Part of a small language model's weights.
Size: width 320, 5 heads of 64 (1 for keys and values), MLP 1600 SwiGLU, 42.8M parameters.
Architecture: rotary positions, untied embeddings.
Training: a variant of Adam for these matrices, 518M tokens, 7906 steps.
MLP neurons of a small language model. Each row is named by its layer, matrix (down: output weights) and neuron, and shows model dimensions 224-319. Each number is 50 + 12 x the weight over its row's rms, rounded and kept within 0 to 99. A neuron's up and down rows have the sign that makes its largest values positive.
A block is one neuron, or neurons of one layer that tend to fire together. After each block is what it responds to, as a language model described it from the Wikipedia text at the highest values.

L10.down52:42 64 61 37 51 46 57 34 62 35 52 46 39 48 60 65 39 53 24 54 33 44 75 30 39 59 54 59 47 54 68 22 67 48 33 58 62 34 51 58 37 49 48 43 76 48 42 53 82 36 52 53 25 54 61 76 37 52 31 67 75 47 48 60 40 46 42 55 40 55 47 45 30 59 48 46 31 64 69 53 48 60 68 24 71 46 47 60 72 55 40 51 50 57 56 48
L10.down130:53 64 44 52 47 33 59 42 60 52 63 56 65 43 59 62 48 45 65 46 48 40 39 28 51 56 29 30 48 49 64 50 50 54 43 58 32 46 65 59 31 58 32 52 58 30 69 42 77 49 57 42 52 65 33 58 50 64 72 58 50 51 55 63 60 47 37 66 55 50 50 28 38 74 63 36 34 69 59 45 50 49 62 61 50 55 50 73 61 60 58 44 46 43 46 59
L10.down195:54 51 48 46 53 64 60 38 46 31 44 45 49 47 56 75 56 66 54 56 37 48 56 27 51 43 41 54 32 69 44 52 77 61 62 51 50 47 61 79 62 65 37 46 54 64 54 49 49 40 48 64 45 55 45 44 38 60 80 55 49 58 29 48 48 31 48 47 59 30 53 35 48 55 61 44 49 36 72 52 55 54 78 62 58 65 64 51 57 33 51 59 44 52 58 45
L10.down302:57 47 55 57 55 43 42 41 84 54 35 59 42 58 43 51 43 46 56 45 39 34 51 56 59 40 41 42 51 57 35 49 59 56 62 46 35 49 35 36 43 61 54 31 56 53 49 49 48 44 58 30 45 48 42 71 44 51 49 39 64 68 29 62 84 68 51 49 37 46 65 61 33 50 60 55 69 80 69 52 39 66 50 48 50 69 60 61 22 35 46 38 43 70 52 43
L10.down419:56 68 54 64 42 41 51 56 37 54 55 27 48 41 36 59 42 51 47 76 50 54 36 32 44 47 33 85 49 63 57 57 47 39 44 39 54 50 46 49 41 42 53 50 56 45 59 50 36 70 60 51 57 59 53 39 52 46 57 58 47 43 47 47 26 54 36 45 22 36 59 61 29 40 61 34 38 27 49 42 61 65 37 42 58 53 72 44 74 52 53 51 36 61 53 39
L10.down647:49 51 52 34 51 44 54 47 48 57 44 42 46 43 50 69 47 39 68 29 73 40 44 59 71 48 49 44 49 42 71 53 46 80 50 32 61 30 64 52 27 57 35 42 56 50 57 59 42 41 62 35 54 47 34 31 50 54 58 62 61 52 43 32 56 16 41 54 74 53 38 54 43 46 70 36 44 50 80 60 68 66 47 44 54 34 58 66 52 49 65 56 38 52 41 47
L10.down839:56 60 47 38 71 53 52 50 55 41 43 49 62 75 36 70 65 60 29 56 52 50 67 58 58 62 38 46 40 65 45 44 44 54 34 51 64 34 38 46 66 72 30 64 60 47 58 49 58 50 56 56 48 32 34 42 28 56 66 38 42 50 68 35 57 51 63 69 65 57 55 34 56 51 65 43 27 79 68 39 66 32 57 82 46 50 44 55 52 55 25 73 51 45 52 36
L10.down1004:60 52 66 39 29 71 47 56 62 54 52 51 35 63 46 40 53 49 34 27 52 47 41 45 41 46 55 56 78 47 52 47 35 38 59 70 48 50 53 72 73 38 34 46 27 55 53 59 54 56 70 69 53 53 47 50 60 52 69 73 53 58 27 58 99 63 41 65 74 61 39 46 62 65 65 55 51 64 48 50 45 54 68 34 47 26 47 44 53 26 59 53 48 51 62 49
Description: Directional and positional words. Compass directions and position words such as north, south, west, left, end, half, side, often in geographic location phrases like "north of".

L12.down855:67 55 37 52 45 48 49 58 56 78 54 61 51 44 39 58 42 46 34 55 43 64 56 62 43 57 36 69 47 43 62 41 47 61 54 39 27 67 64 56 55 78 45 45 40 59 19 60 39 45 45 31 41 31 45 44 54 46 57 50 44 34 20 27 30 49 59 56 32 34 52 44 49 67 42 62 62 54 53 31 47 50 43 58 33 44 27 29 51 66 44 41 58 45 43 46
Description: Track-length time colons. Colons in song durations in tracklist tables (2:49, 3:46), plus other number separators (0–24, 2.7) and word pieces right after capital initials (R-ings, P-ere-ira).

L5.down139:59 70 61 31 69 52 56 08 39 48 62 56 55 87 47 45 48 51 48 68 35 49 22 48 45 62 53 50 53 52 41 52 67 69 60 55 58 48 36 64 80 35 73 41 26 59 41 54 35 45 54 42 28 39 44 31 36 77 76 40 37 23 34 50 69 58 58 56 49 52 31 33 48 41 44 50 73 54 55 47 40 56 56 47 65 70 44 47 53 57 42 42 44 69 38 59
L5.down373:59 49 49 43 30 70 59 51 33 43 72 68 29 53 55 61 35 38 29 50 44 25 48 36 65 42 69 62 67 36 70 32 40 56 48 46 48 60 53 73 65 59 36 37 59 59 56 54 48 64 33 61 67 53 50 44 43 17 33 86 55 75 56 59 66 60 46 45 73 57 51 48 49 44 46 27 35 54 52 41 52 52 46 48 43 59 66 36 36 39 41 46 45 42 60 47
L5.down441:56 59 72 34 64 37 64 39 51 63 50 46 57 71 58 68 33 59 58 50 42 54 48 48 46 37 62 46 44 57 71 26 48 59 33 50 69 40 40 50 41 51 66 46 57 65 56 49 35 60 57 50 30 55 48 56 34 72 52 36 46 44 42 51 55 48 46 48 50 59 24 58 50 72 37 64 52 60 34 53 56 57 41 32 83 38 75 48 72 32 47 52 36 77 55 57
L5.down680:50 51 70 38 41 40 48 38 46 47 53 51 52 67 83 52 45 72 85 53 41 67 46 71 74 60 39 53 44 57 36 51 48 37 31 52 43 64 66 57 53 49 47 43 45 47 60 56 53 66 61 64 61 43 64 37 52 67 52 36 56 61 48 49 82 50 63 60 36 49 65 55 69 64 55 34 50 47 55 53 62 45 68 36 45 49 46 71 45 69 50 52 43 67 37 48
L5.down819:31 28 47 61 57 36 50 65 35 64 54 50 53 51 55 62 56 41 71 48 50 38 42 61 47 54 63 30 62 65 46 38 62 54 48 67 40 43 58 59 48 42 61 66 29 64 46 42 43 65 46 41 56 50 54 59 59 42 43 61 33 35 63 62 44 63 58 58 66 54 39 53 52 62 42 39 41 51 53 47 42 62 52 50 37 38 45 61 36 43 60 52 15 69 48 58
L5.down1193:47 54 60 32 55 43 56 31 51 57 57 44 50 59 52 45 57 63 39 51 60 37 29 58 48 38 66 59 46 52 59 65 39 66 67 47 41 63 36 79 39 67 75 55 55 53 33 50 41 44 37 49 46 52 47 49 48 55 68 56 43 37 37 53 36 54 49 29 44 44 49 54 61 32 53 52 49 44 31 58 55 51 32 38 58 40 64 45 32 46 64 48 39 76 42 46
L5.down1252:50 70 57 53 65 71 62 38 55 49 76 53 87 53 51 70 24 62 27 30 39 51 52 46 47 58 40 43 72 59 61 47 54 42 41 51 52 37 55 51 42 25 63 39 66 29 52 58 47 42 72 56 60 48 38 70 32 76 61 34 53 57 57 59 49 61 60 43 32 65 49 60 36 29 26 52 45 70 61 49 57 60 54 64 45 39 35 54 64 62 58 33 46 80 60 57
L5.down1330:46 64 55 61 45 60 57 48 34 38 49 58 68 73 63 45 51 45 58 63 51 57 44 26 59 37 41 49 54 50 43 39 45 48 21 59 54 57 58 63 39 52 69 48 49 67 49 49 37 48 62 31 49 51 70 63 46 71 39 62 46 54 38 48 77 73 48 56 33 55 38 39 31 43 35 38 59 53 46 59 48 62 33 40 56 75 46 57 55 63 41 55 36 60 68 49
Description: Partitive "of" connector. Mostly "of" after quantity words like one of, both of, all of, several of, also verb suffixes such as -ing and -ed mid-phrase.

L10.down82:40 54 48 58 59 58 56 45 58 49 39 65 48 38 68 53 69 26 39 47 52 28 71 40 36 60 54 54 48 48 71 61 57 39 41 49 41 50 68 52 38 57 41 48 56 42 35 54 62 43 38 59 49 53 53 48 58 24 41 43 46 74 52 39 60 74 56 51 71 47 51 43 52 52 32 64 50 61 50 58 48 49 40 50 51 65 50 20 72 52 54 48 69 37 36 36
L10.down495:59 44 54 24 53 81 48 56 31 59 45 58 42 44 67 63 47 09 29 45 55 42 63 28 52 41 51 47 62 51 46 50 61 42 53 50 54 64 50 51 54 54 39 42 35 34 50 58 42 63 50 50 48 50 56 58 70 27 47 72 50 39 39 47 54 76 54 57 66 30 58 49 68 41 27 54 22 64 47 38 36 37 48 73 61 50 52 40 42 42 68 36 50 41 67 38
L10.down794:63 50 66 51 62 56 53 57 35 58 52 78 44 36 69 45 63 52 56 63 31 49 51 39 40 32 45 49 52 60 60 80 45 44 45 54 87 55 49 36 72 49 67 35 50 60 54 60 63 49 43 48 44 53 33 48 52 37 43 57 43 70 50 42 39 35 46 51 42 40 47 60 61 60 44 58 29 55 40 48 47 35 33 85 64 61 52 65 46 46 66 33 68 62 48 65
L10.down908:52 35 65 55 61 60 75 78 33 65 73 79 47 38 43 57 69 20 63 53 42 59 63 47 49 58 72 76 51 69 56 60 45 48 58 45 70 51 72 47 35 66 42 50 37 59 50 61 59 43 42 51 59 49 50 45 66 68 45 56 39 49 27 51 51 43 49 47 54 72 58 43 31 54 40 48 53 70 47 58 53 61 36 60 45 59 54 53 63 52 45 39 62 41 56 43
L10.down953:68 19 62 41 41 99 32 58 41 41 48 56 64 54 53 69 56 15 49 30 41 43 76 40 68 58 64 61 65 27 55 56 57 34 55 44 79 50 50 39 35 43 40 37 38 48 48 58 55 63 31 62 48 51 38 50 67 43 46 64 46 47 44 40 65 65 53 46 47 37 63 43 63 63 36 48 47 72 51 45 64 39 42 60 63 40 46 72 70 36 50 45 47 43 70 36
L10.down1288:46 51 40 47 45 51 50 55 51 44 58 66 58 34 39 46 51 61 67 44 53 53 56 39 49 55 38 53 50 49 55 60 54 50 54 46 38 39 58 45 32 58 47 29 41 47 59 71 30 53 47 60 53 41 24 38 44 36 57 55 60 59 45 54 42 56 37 47 57 55 45 66 52 32 51 32 63 42 47 74 60 42 42 32 63 39 45 35 59 46 71 49 59 40 44 44
L10.down1328:50 47 40 38 48 51 77 52 44 61 60 53 59 41 72 66 63 19 49 47 43 44 49 47 44 38 52 42 65 56 53 71 65 43 34 69 75 60 39 52 62 33 60 42 46 43 44 81 77 40 53 44 47 50 45 45 83 56 42 74 41 55 64 49 69 41 65 50 42 37 64 52 56 73 45 56 49 46 43 59 51 45 42 50 31 73 59 39 52 34 57 46 58 64 63 58
L10.down1405:46 43 51 36 46 50 58 63 59 35 51 69 53 53 52 66 50 33 56 59 48 45 63 40 52 43 50 69 72 58 52 48 65 28 59 58 59 43 62 81 24 57 40 55 43 55 36 50 61 65 38 70 70 44 23 57 49 61 45 56 52 49 40 47 63 54 64 60 72 29 74 60 48 48 41 54 35 54 31 41 45 43 43 66 58 57 49 48 65 52 34 60 60 31 55 33
Description: Table header pipe. Pipe characters starting or separating the header row of a markdown table, e.g. Year | Title, Party | Candidate | Votes | %.

L5.down67:51 36 40 41 42 61 55 59 43 42 55 44 71 49 58 44 53 37 18 51 71 38 63 66 42 21 59 54 56 56 59 51 62 46 46 55 55 41 56 37 45 42 46 60 54 55 51 52 63 33 35 63 55 50 27 53 45 52 61 50 56 50 50 69 54 68 39 34 48 57 49 51 59 42 46 58 42 68 43 57 51 49 43 54 67 57 47 44 22 15 51 40 37 30 21 45
L5.down338:40 46 53 66 20 63 60 47 53 40 44 45 57 35 47 28 58 44 34 34 60 60 52 59 47 37 44 39 60 41 46 30 41 51 55 49 47 47 60 64 36 56 33 49 68 44 63 43 48 35 59 69 72 44 32 73 37 47 53 46 55 48 51 40 60 63 55 67 22 55 40 46 55 68 58 37 54 57 57 56 61 38 64 60 30 49 44 54 38 45 31 37 46 54 34 48
L5.down391:37 47 42 43 44 61 71 43 52 37 50 55 58 59 29 61 39 40 70 46 42 33 62 69 83 51 48 31 49 62 50 41 34 57 45 25 24 74 59 57 41 65 50 41 35 46 54 59 54 37 52 54 54 44 31 27 60 54 66 55 46 68 42 70 49 55 43 47 22 50 14 19 59 52 43 54 56 52 57 60 72 48 65 69 50 31 41 51 27 62 49 50 62 51 40 52
L5.down535:27 58 56 59 48 79 49 51 32 47 44 47 49 44 56 37 41 12 51 39 50 37 65 52 54 57 63 67 60 44 51 46 48 54 51 65 41 37 58 46 59 57 51 65 64 42 60 49 43 43 37 51 67 43 39 54 47 59 55 18 41 79 57 55 65 75 58 33 54 63 52 40 59 51 64 43 45 50 50 56 38 52 37 52 53 53 59 49 33 44 39 35 52 42 49 43
L5.down749:36 39 49 33 35 77 40 49 35 50 54 61 72 46 49 52 53 10 23 48 60 52 74 42 50 59 45 74 45 53 50 41 50 58 61 67 47 67 64 37 41 37 53 58 32 46 57 51 53 50 47 57 72 19 34 54 46 58 51 47 58 54 47 56 64 68 47 46 64 51 44 52 47 60 51 46 49 46 54 45 45 43 39 38 59 73 64 49 46 42 35 42 63 44 64 43
L5.down1034:25 41 62 50 51 83 41 46 49 43 36 53 44 59 56 47 62 30 46 44 69 56 32 63 44 57 53 74 47 47 49 27 51 57 31 53 46 58 63 28 45 34 78 54 55 30 46 38 45 43 31 67 64 51 40 59 21 51 55 40 66 65 33 80 81 71 52 67 49 56 47 51 60 44 61 63 59 65 26 41 44 46 45 67 43 55 56 36 37 39 34 56 49 49 50 36
L5.down1570:41 46 24 67 42 70 33 75 35 55 28 31 55 31 61 41 71 51 67 25 65 78 55 29 45 62 36 54 36 49 52 76 80 50 35 59 64 53 52 35 49 52 52 61 43 42 68 76 21 25 38 52 63 57 48 45 58 40 70 39 56 67 54 69 45 75 52 46 49 59 52 55 58 49 52 45 57 58 47 34 46 55 55 57 52 56 40 44 43 50 63 46 31 35 55 55
L5.down1578:49 52 62 50 44 80 60 71 29 35 59 54 51 56 44 50 49 40 42 57 45 55 55 41 80 46 55 66 62 40 58 53 51 53 34 45 45 45 62 48 50 42 45 54 56 47 45 47 27 34 34 49 64 30 47 37 52 49 72 53 45 55 37 52 64 67 21 48 44 41 40 28 53 63 48 46 67 63 47 53 52 40 55 63 50 54 35 32 31 46 53 52 61 50 65 58
Description: Table header separators. Pipe separators after early column-header words in wiki tables (Player |, Name |, Candidate |), plus colons in score lists and == section-heading markers.

L12.down389:55 56 53 56 50 58 47 63 30 50 48 53 47 53 61 61 52 44 40 57 22 62 66 47 33 49 32 63 59 59 49 68 48 53 56 65 29 38 36 58 50 54 55 53 40 67 74 45 59 68 38 51 58 70 40 52 56 61 36 51 43 49 58 41 48 37 27 34 50 46 40 42 58 52 47 29 49 31 43 58 66 59 77 71 46 47 33 54 55 44 23 39 56 54 45 42
Description: Word continuations, "one of". Second pieces of split words such as he-ir, belie-ver, O-ut(side), ta-ver(n), and "of" after one, most or instead.

L10.down86:73 11 55 52 48 55 42 28 34 67 51 67 54 48 50 46 49 45 73 51 70 36 30 61 49 41 69 48 50 48 48 43 68 58 49 49 40 65 55 65 50 54 35 39 29 67 64 42 36 39 67 39 44 52 73 30 46 50 60 49 52 47 68 47 52 27 44 49 60 19 41 46 56 73 54 36 40 57 62 39 39 19 54 45 54 48 41 33 53 41 48 20 32 55 30 50
L10.down241:50 49 67 36 59 65 33 38 37 58 40 58 37 47 71 62 38 59 38 54 41 54 56 66 46 65 58 43 57 31 61 35 59 58 47 63 37 46 24 41 55 53 80 51 58 35 66 42 41 47 40 67 65 77 55 31 22 49 26 54 46 47 29 56 38 52 44 35 28 45 52 48 55 57 43 65 57 44 62 52 57 32 57 40 42 44 50 56 62 47 53 31 50 86 39 61
L10.down257:48 50 43 52 48 42 30 51 55 61 55 48 36 72 32 77 45 72 57 57 59 37 76 52 47 50 72 38 49 51 39 56 57 45 65 49 52 40 22 40 49 59 41 48 32 28 48 58 79 47 32 53 72 43 43 34 23 61 53 72 40 46 59 44 50 50 28 53 44 51 49 47 42 46 49 33 46 69 43 50 41 73 59 50 75 72 69 32 56 59 61 72 73 45 36 56
L10.down334:35 61 59 53 75 47 54 49 76 47 49 42 23 68 32 34 62 41 41 58 62 58 45 31 50 33 57 43 48 73 57 58 52 47 61 38 49 60 44 45 71 60 49 52 51 43 35 28 50 44 46 34 63 47 58 35 50 48 67 54 48 57 42 52 71 41 32 40 47 65 50 43 73 58 23 43 60 63 44 32 31 45 56 60 58 41 73 32 57 65 69 73 36 45 50 35
L10.down432:56 72 67 52 61 51 43 45 52 64 58 45 47 65 35 44 35 63 37 49 47 51 42 59 40 37 33 58 42 59 66 54 55 48 45 46 39 52 43 61 57 42 43 58 51 47 55 64 44 50 46 43 43 49 45 41 50 40 41 42 67 49 49 40 61 76 25 37 50 40 46 46 53 60 38 52 45 55 47 47 39 39 63 33 54 35 33 29 57 61 64 33 27 58 47 43
L10.down624:52 37 31 38 38 50 31 43 68 54 47 44 49 62 43 30 21 70 34 47 51 71 43 47 41 54 49 67 43 48 63 55 23 49 35 66 51 59 41 45 52 51 61 61 47 59 68 65 43 54 52 37 42 51 66 22 27 39 55 48 66 35 36 47 36 20 49 42 39 34 64 46 46 37 49 72 62 61 27 69 63 55 29 46 76 62 60 73 59 29 55 26 76 72 42 53
L10.down698:69 42 42 57 50 45 59 67 66 67 56 50 53 63 50 61 38 45 43 55 68 54 39 48 43 37 52 58 50 67 60 68 44 58 38 35 57 32 47 63 40 56 51 45 39 26 53 34 58 55 29 39 69 54 38 61 65 54 58 38 46 64 49 47 67 61 61 35 23 39 28 46 50 65 52 57 65 80 62 50 49 69 70 40 69 63 65 55 50 49 48 55 40 77 81 59
L10.down740:56 44 57 61 50 61 39 18 58 61 44 47 23 69 39 57 28 61 43 37 49 54 61 56 42 45 24 43 53 53 53 52 55 47 48 53 56 35 59 47 66 47 43 25 47 46 28 45 69 43 46 53 59 46 53 46 48 54 47 60 70 57 58 58 41 46 37 54 36 52 30 43 41 52 60 49 53 80 46 40 54 60 91 51 75 61 47 71 58 53 39 27 61 42 67 60
Description: Partitive "of" after one. The word "of" right after a number or quantifier, mostly "one of the…", also "two of his", "more of a", "width of"; weak cases are scattered name fragments and ISBN hyphens.

L5.down18:55 49 54 81 68 41 48 32 53 42 45 49 44 78 43 52 55 25 63 52 64 60 31 41 46 73 39 44 54 54 49 46 60 38 29 51 56 43 53 57 57 50 45 30 52 39 37 43 62 47 44 54 47 51 48 49 56 46 43 58 66 57 54 60 99 45 41 73 53 47 55 39 48 48 41 56 40 49 43 40 58 47 44 45 49 64 37 60 63 29 61 32 30 65 74 34
L5.down86:41 36 64 48 51 26 42 24 57 61 32 64 51 53 68 58 52 52 59 46 59 44 51 44 54 47 52 26 53 65 51 62 54 43 53 47 53 36 48 59 49 49 56 30 50 42 35 34 64 74 61 27 45 39 62 45 65 67 49 60 58 58 58 36 70 55 50 63 61 70 31 55 41 45 17 54 25 47 46 64 47 66 50 40 55 39 45 48 55 44 33 40 31 31 64 46
L5.down456:36 46 62 58 67 45 56 32 53 36 36 52 32 82 53 73 68 44 60 53 32 50 43 50 58 55 65 25 31 53 58 59 49 61 33 54 44 43 60 60 49 66 49 35 60 44 51 43 94 47 35 62 52 64 41 33 58 60 69 52 66 53 48 56 93 46 22 48 45 52 51 36 46 42 51 55 41 64 62 42 48 53 47 54 67 61 47 59 48 42 54 56 37 66 74 30
L5.down625:44 42 68 72 51 41 40 38 48 24 49 55 49 44 62 48 51 40 52 50 47 50 42 54 45 62 81 45 61 52 50 64 41 47 45 64 59 48 67 59 67 58 48 49 56 48 32 42 84 41 23 41 43 65 63 29 57 52 58 52 49 53 50 52 76 46 29 34 62 37 56 43 78 57 39 61 58 37 48 26 42 53 35 54 90 65 37 50 55 47 38 52 34 52 51 50
L5.down701:50 35 56 62 62 37 46 28 60 40 37 49 35 83 53 47 46 42 56 45 52 61 53 44 58 83 31 47 59 63 40 47 69 46 37 34 47 58 51 60 50 46 50 50 62 43 37 30 64 38 44 34 54 69 60 50 74 41 56 55 60 61 55 54 94 53 36 52 57 32 37 34 53 59 14 46 38 29 39 33 55 55 57 49 58 62 60 48 53 34 60 47 34 40 68 51
L5.down781:41 50 58 90 59 26 43 34 51 50 30 48 45 65 58 42 44 49 57 72 50 57 57 39 65 58 48 40 64 66 51 50 47 35 31 46 61 43 64 39 75 58 48 53 55 67 48 42 76 52 41 38 54 50 47 35 82 40 49 64 53 53 50 50 99 35 32 62 54 45 57 48 54 37 40 40 44 35 41 55 52 42 53 41 58 66 49 49 55 38 53 41 35 55 62 52
L5.down1523:41 52 72 59 64 38 39 17 63 63 41 56 76 59 69 47 63 53 45 54 70 58 44 59 50 26 37 51 53 60 41 17 48 66 40 46 66 37 53 29 53 57 56 24 49 40 53 40 69 76 38 75 60 32 47 59 68 63 62 39 49 53 64 44 56 49 46 60 55 51 46 49 57 57 43 33 58 42 25 47 58 39 58 54 76 55 44 60 38 35 45 52 40 69 55 57
L5.down1573:51 48 47 64 41 41 48 42 46 62 49 56 54 76 62 39 50 61 56 51 52 39 38 41 62 52 37 38 60 66 56 34 61 32 32 57 58 51 55 51 50 63 47 58 47 40 41 43 51 54 57 46 59 67 70 41 53 41 45 49 52 55 65 58 99 51 58 54 50 49 47 44 53 63 46 52 43 51 52 72 50 49 57 54 21 42 46 34 46 52 49 42 41 39 60 55
Description: Regional direction modifiers. Compass-direction words that modify a place, such as northern Oklahoma, southern Jiangsu, North in Northumberland; weaker on local, Middle-earth, and similar modifiers.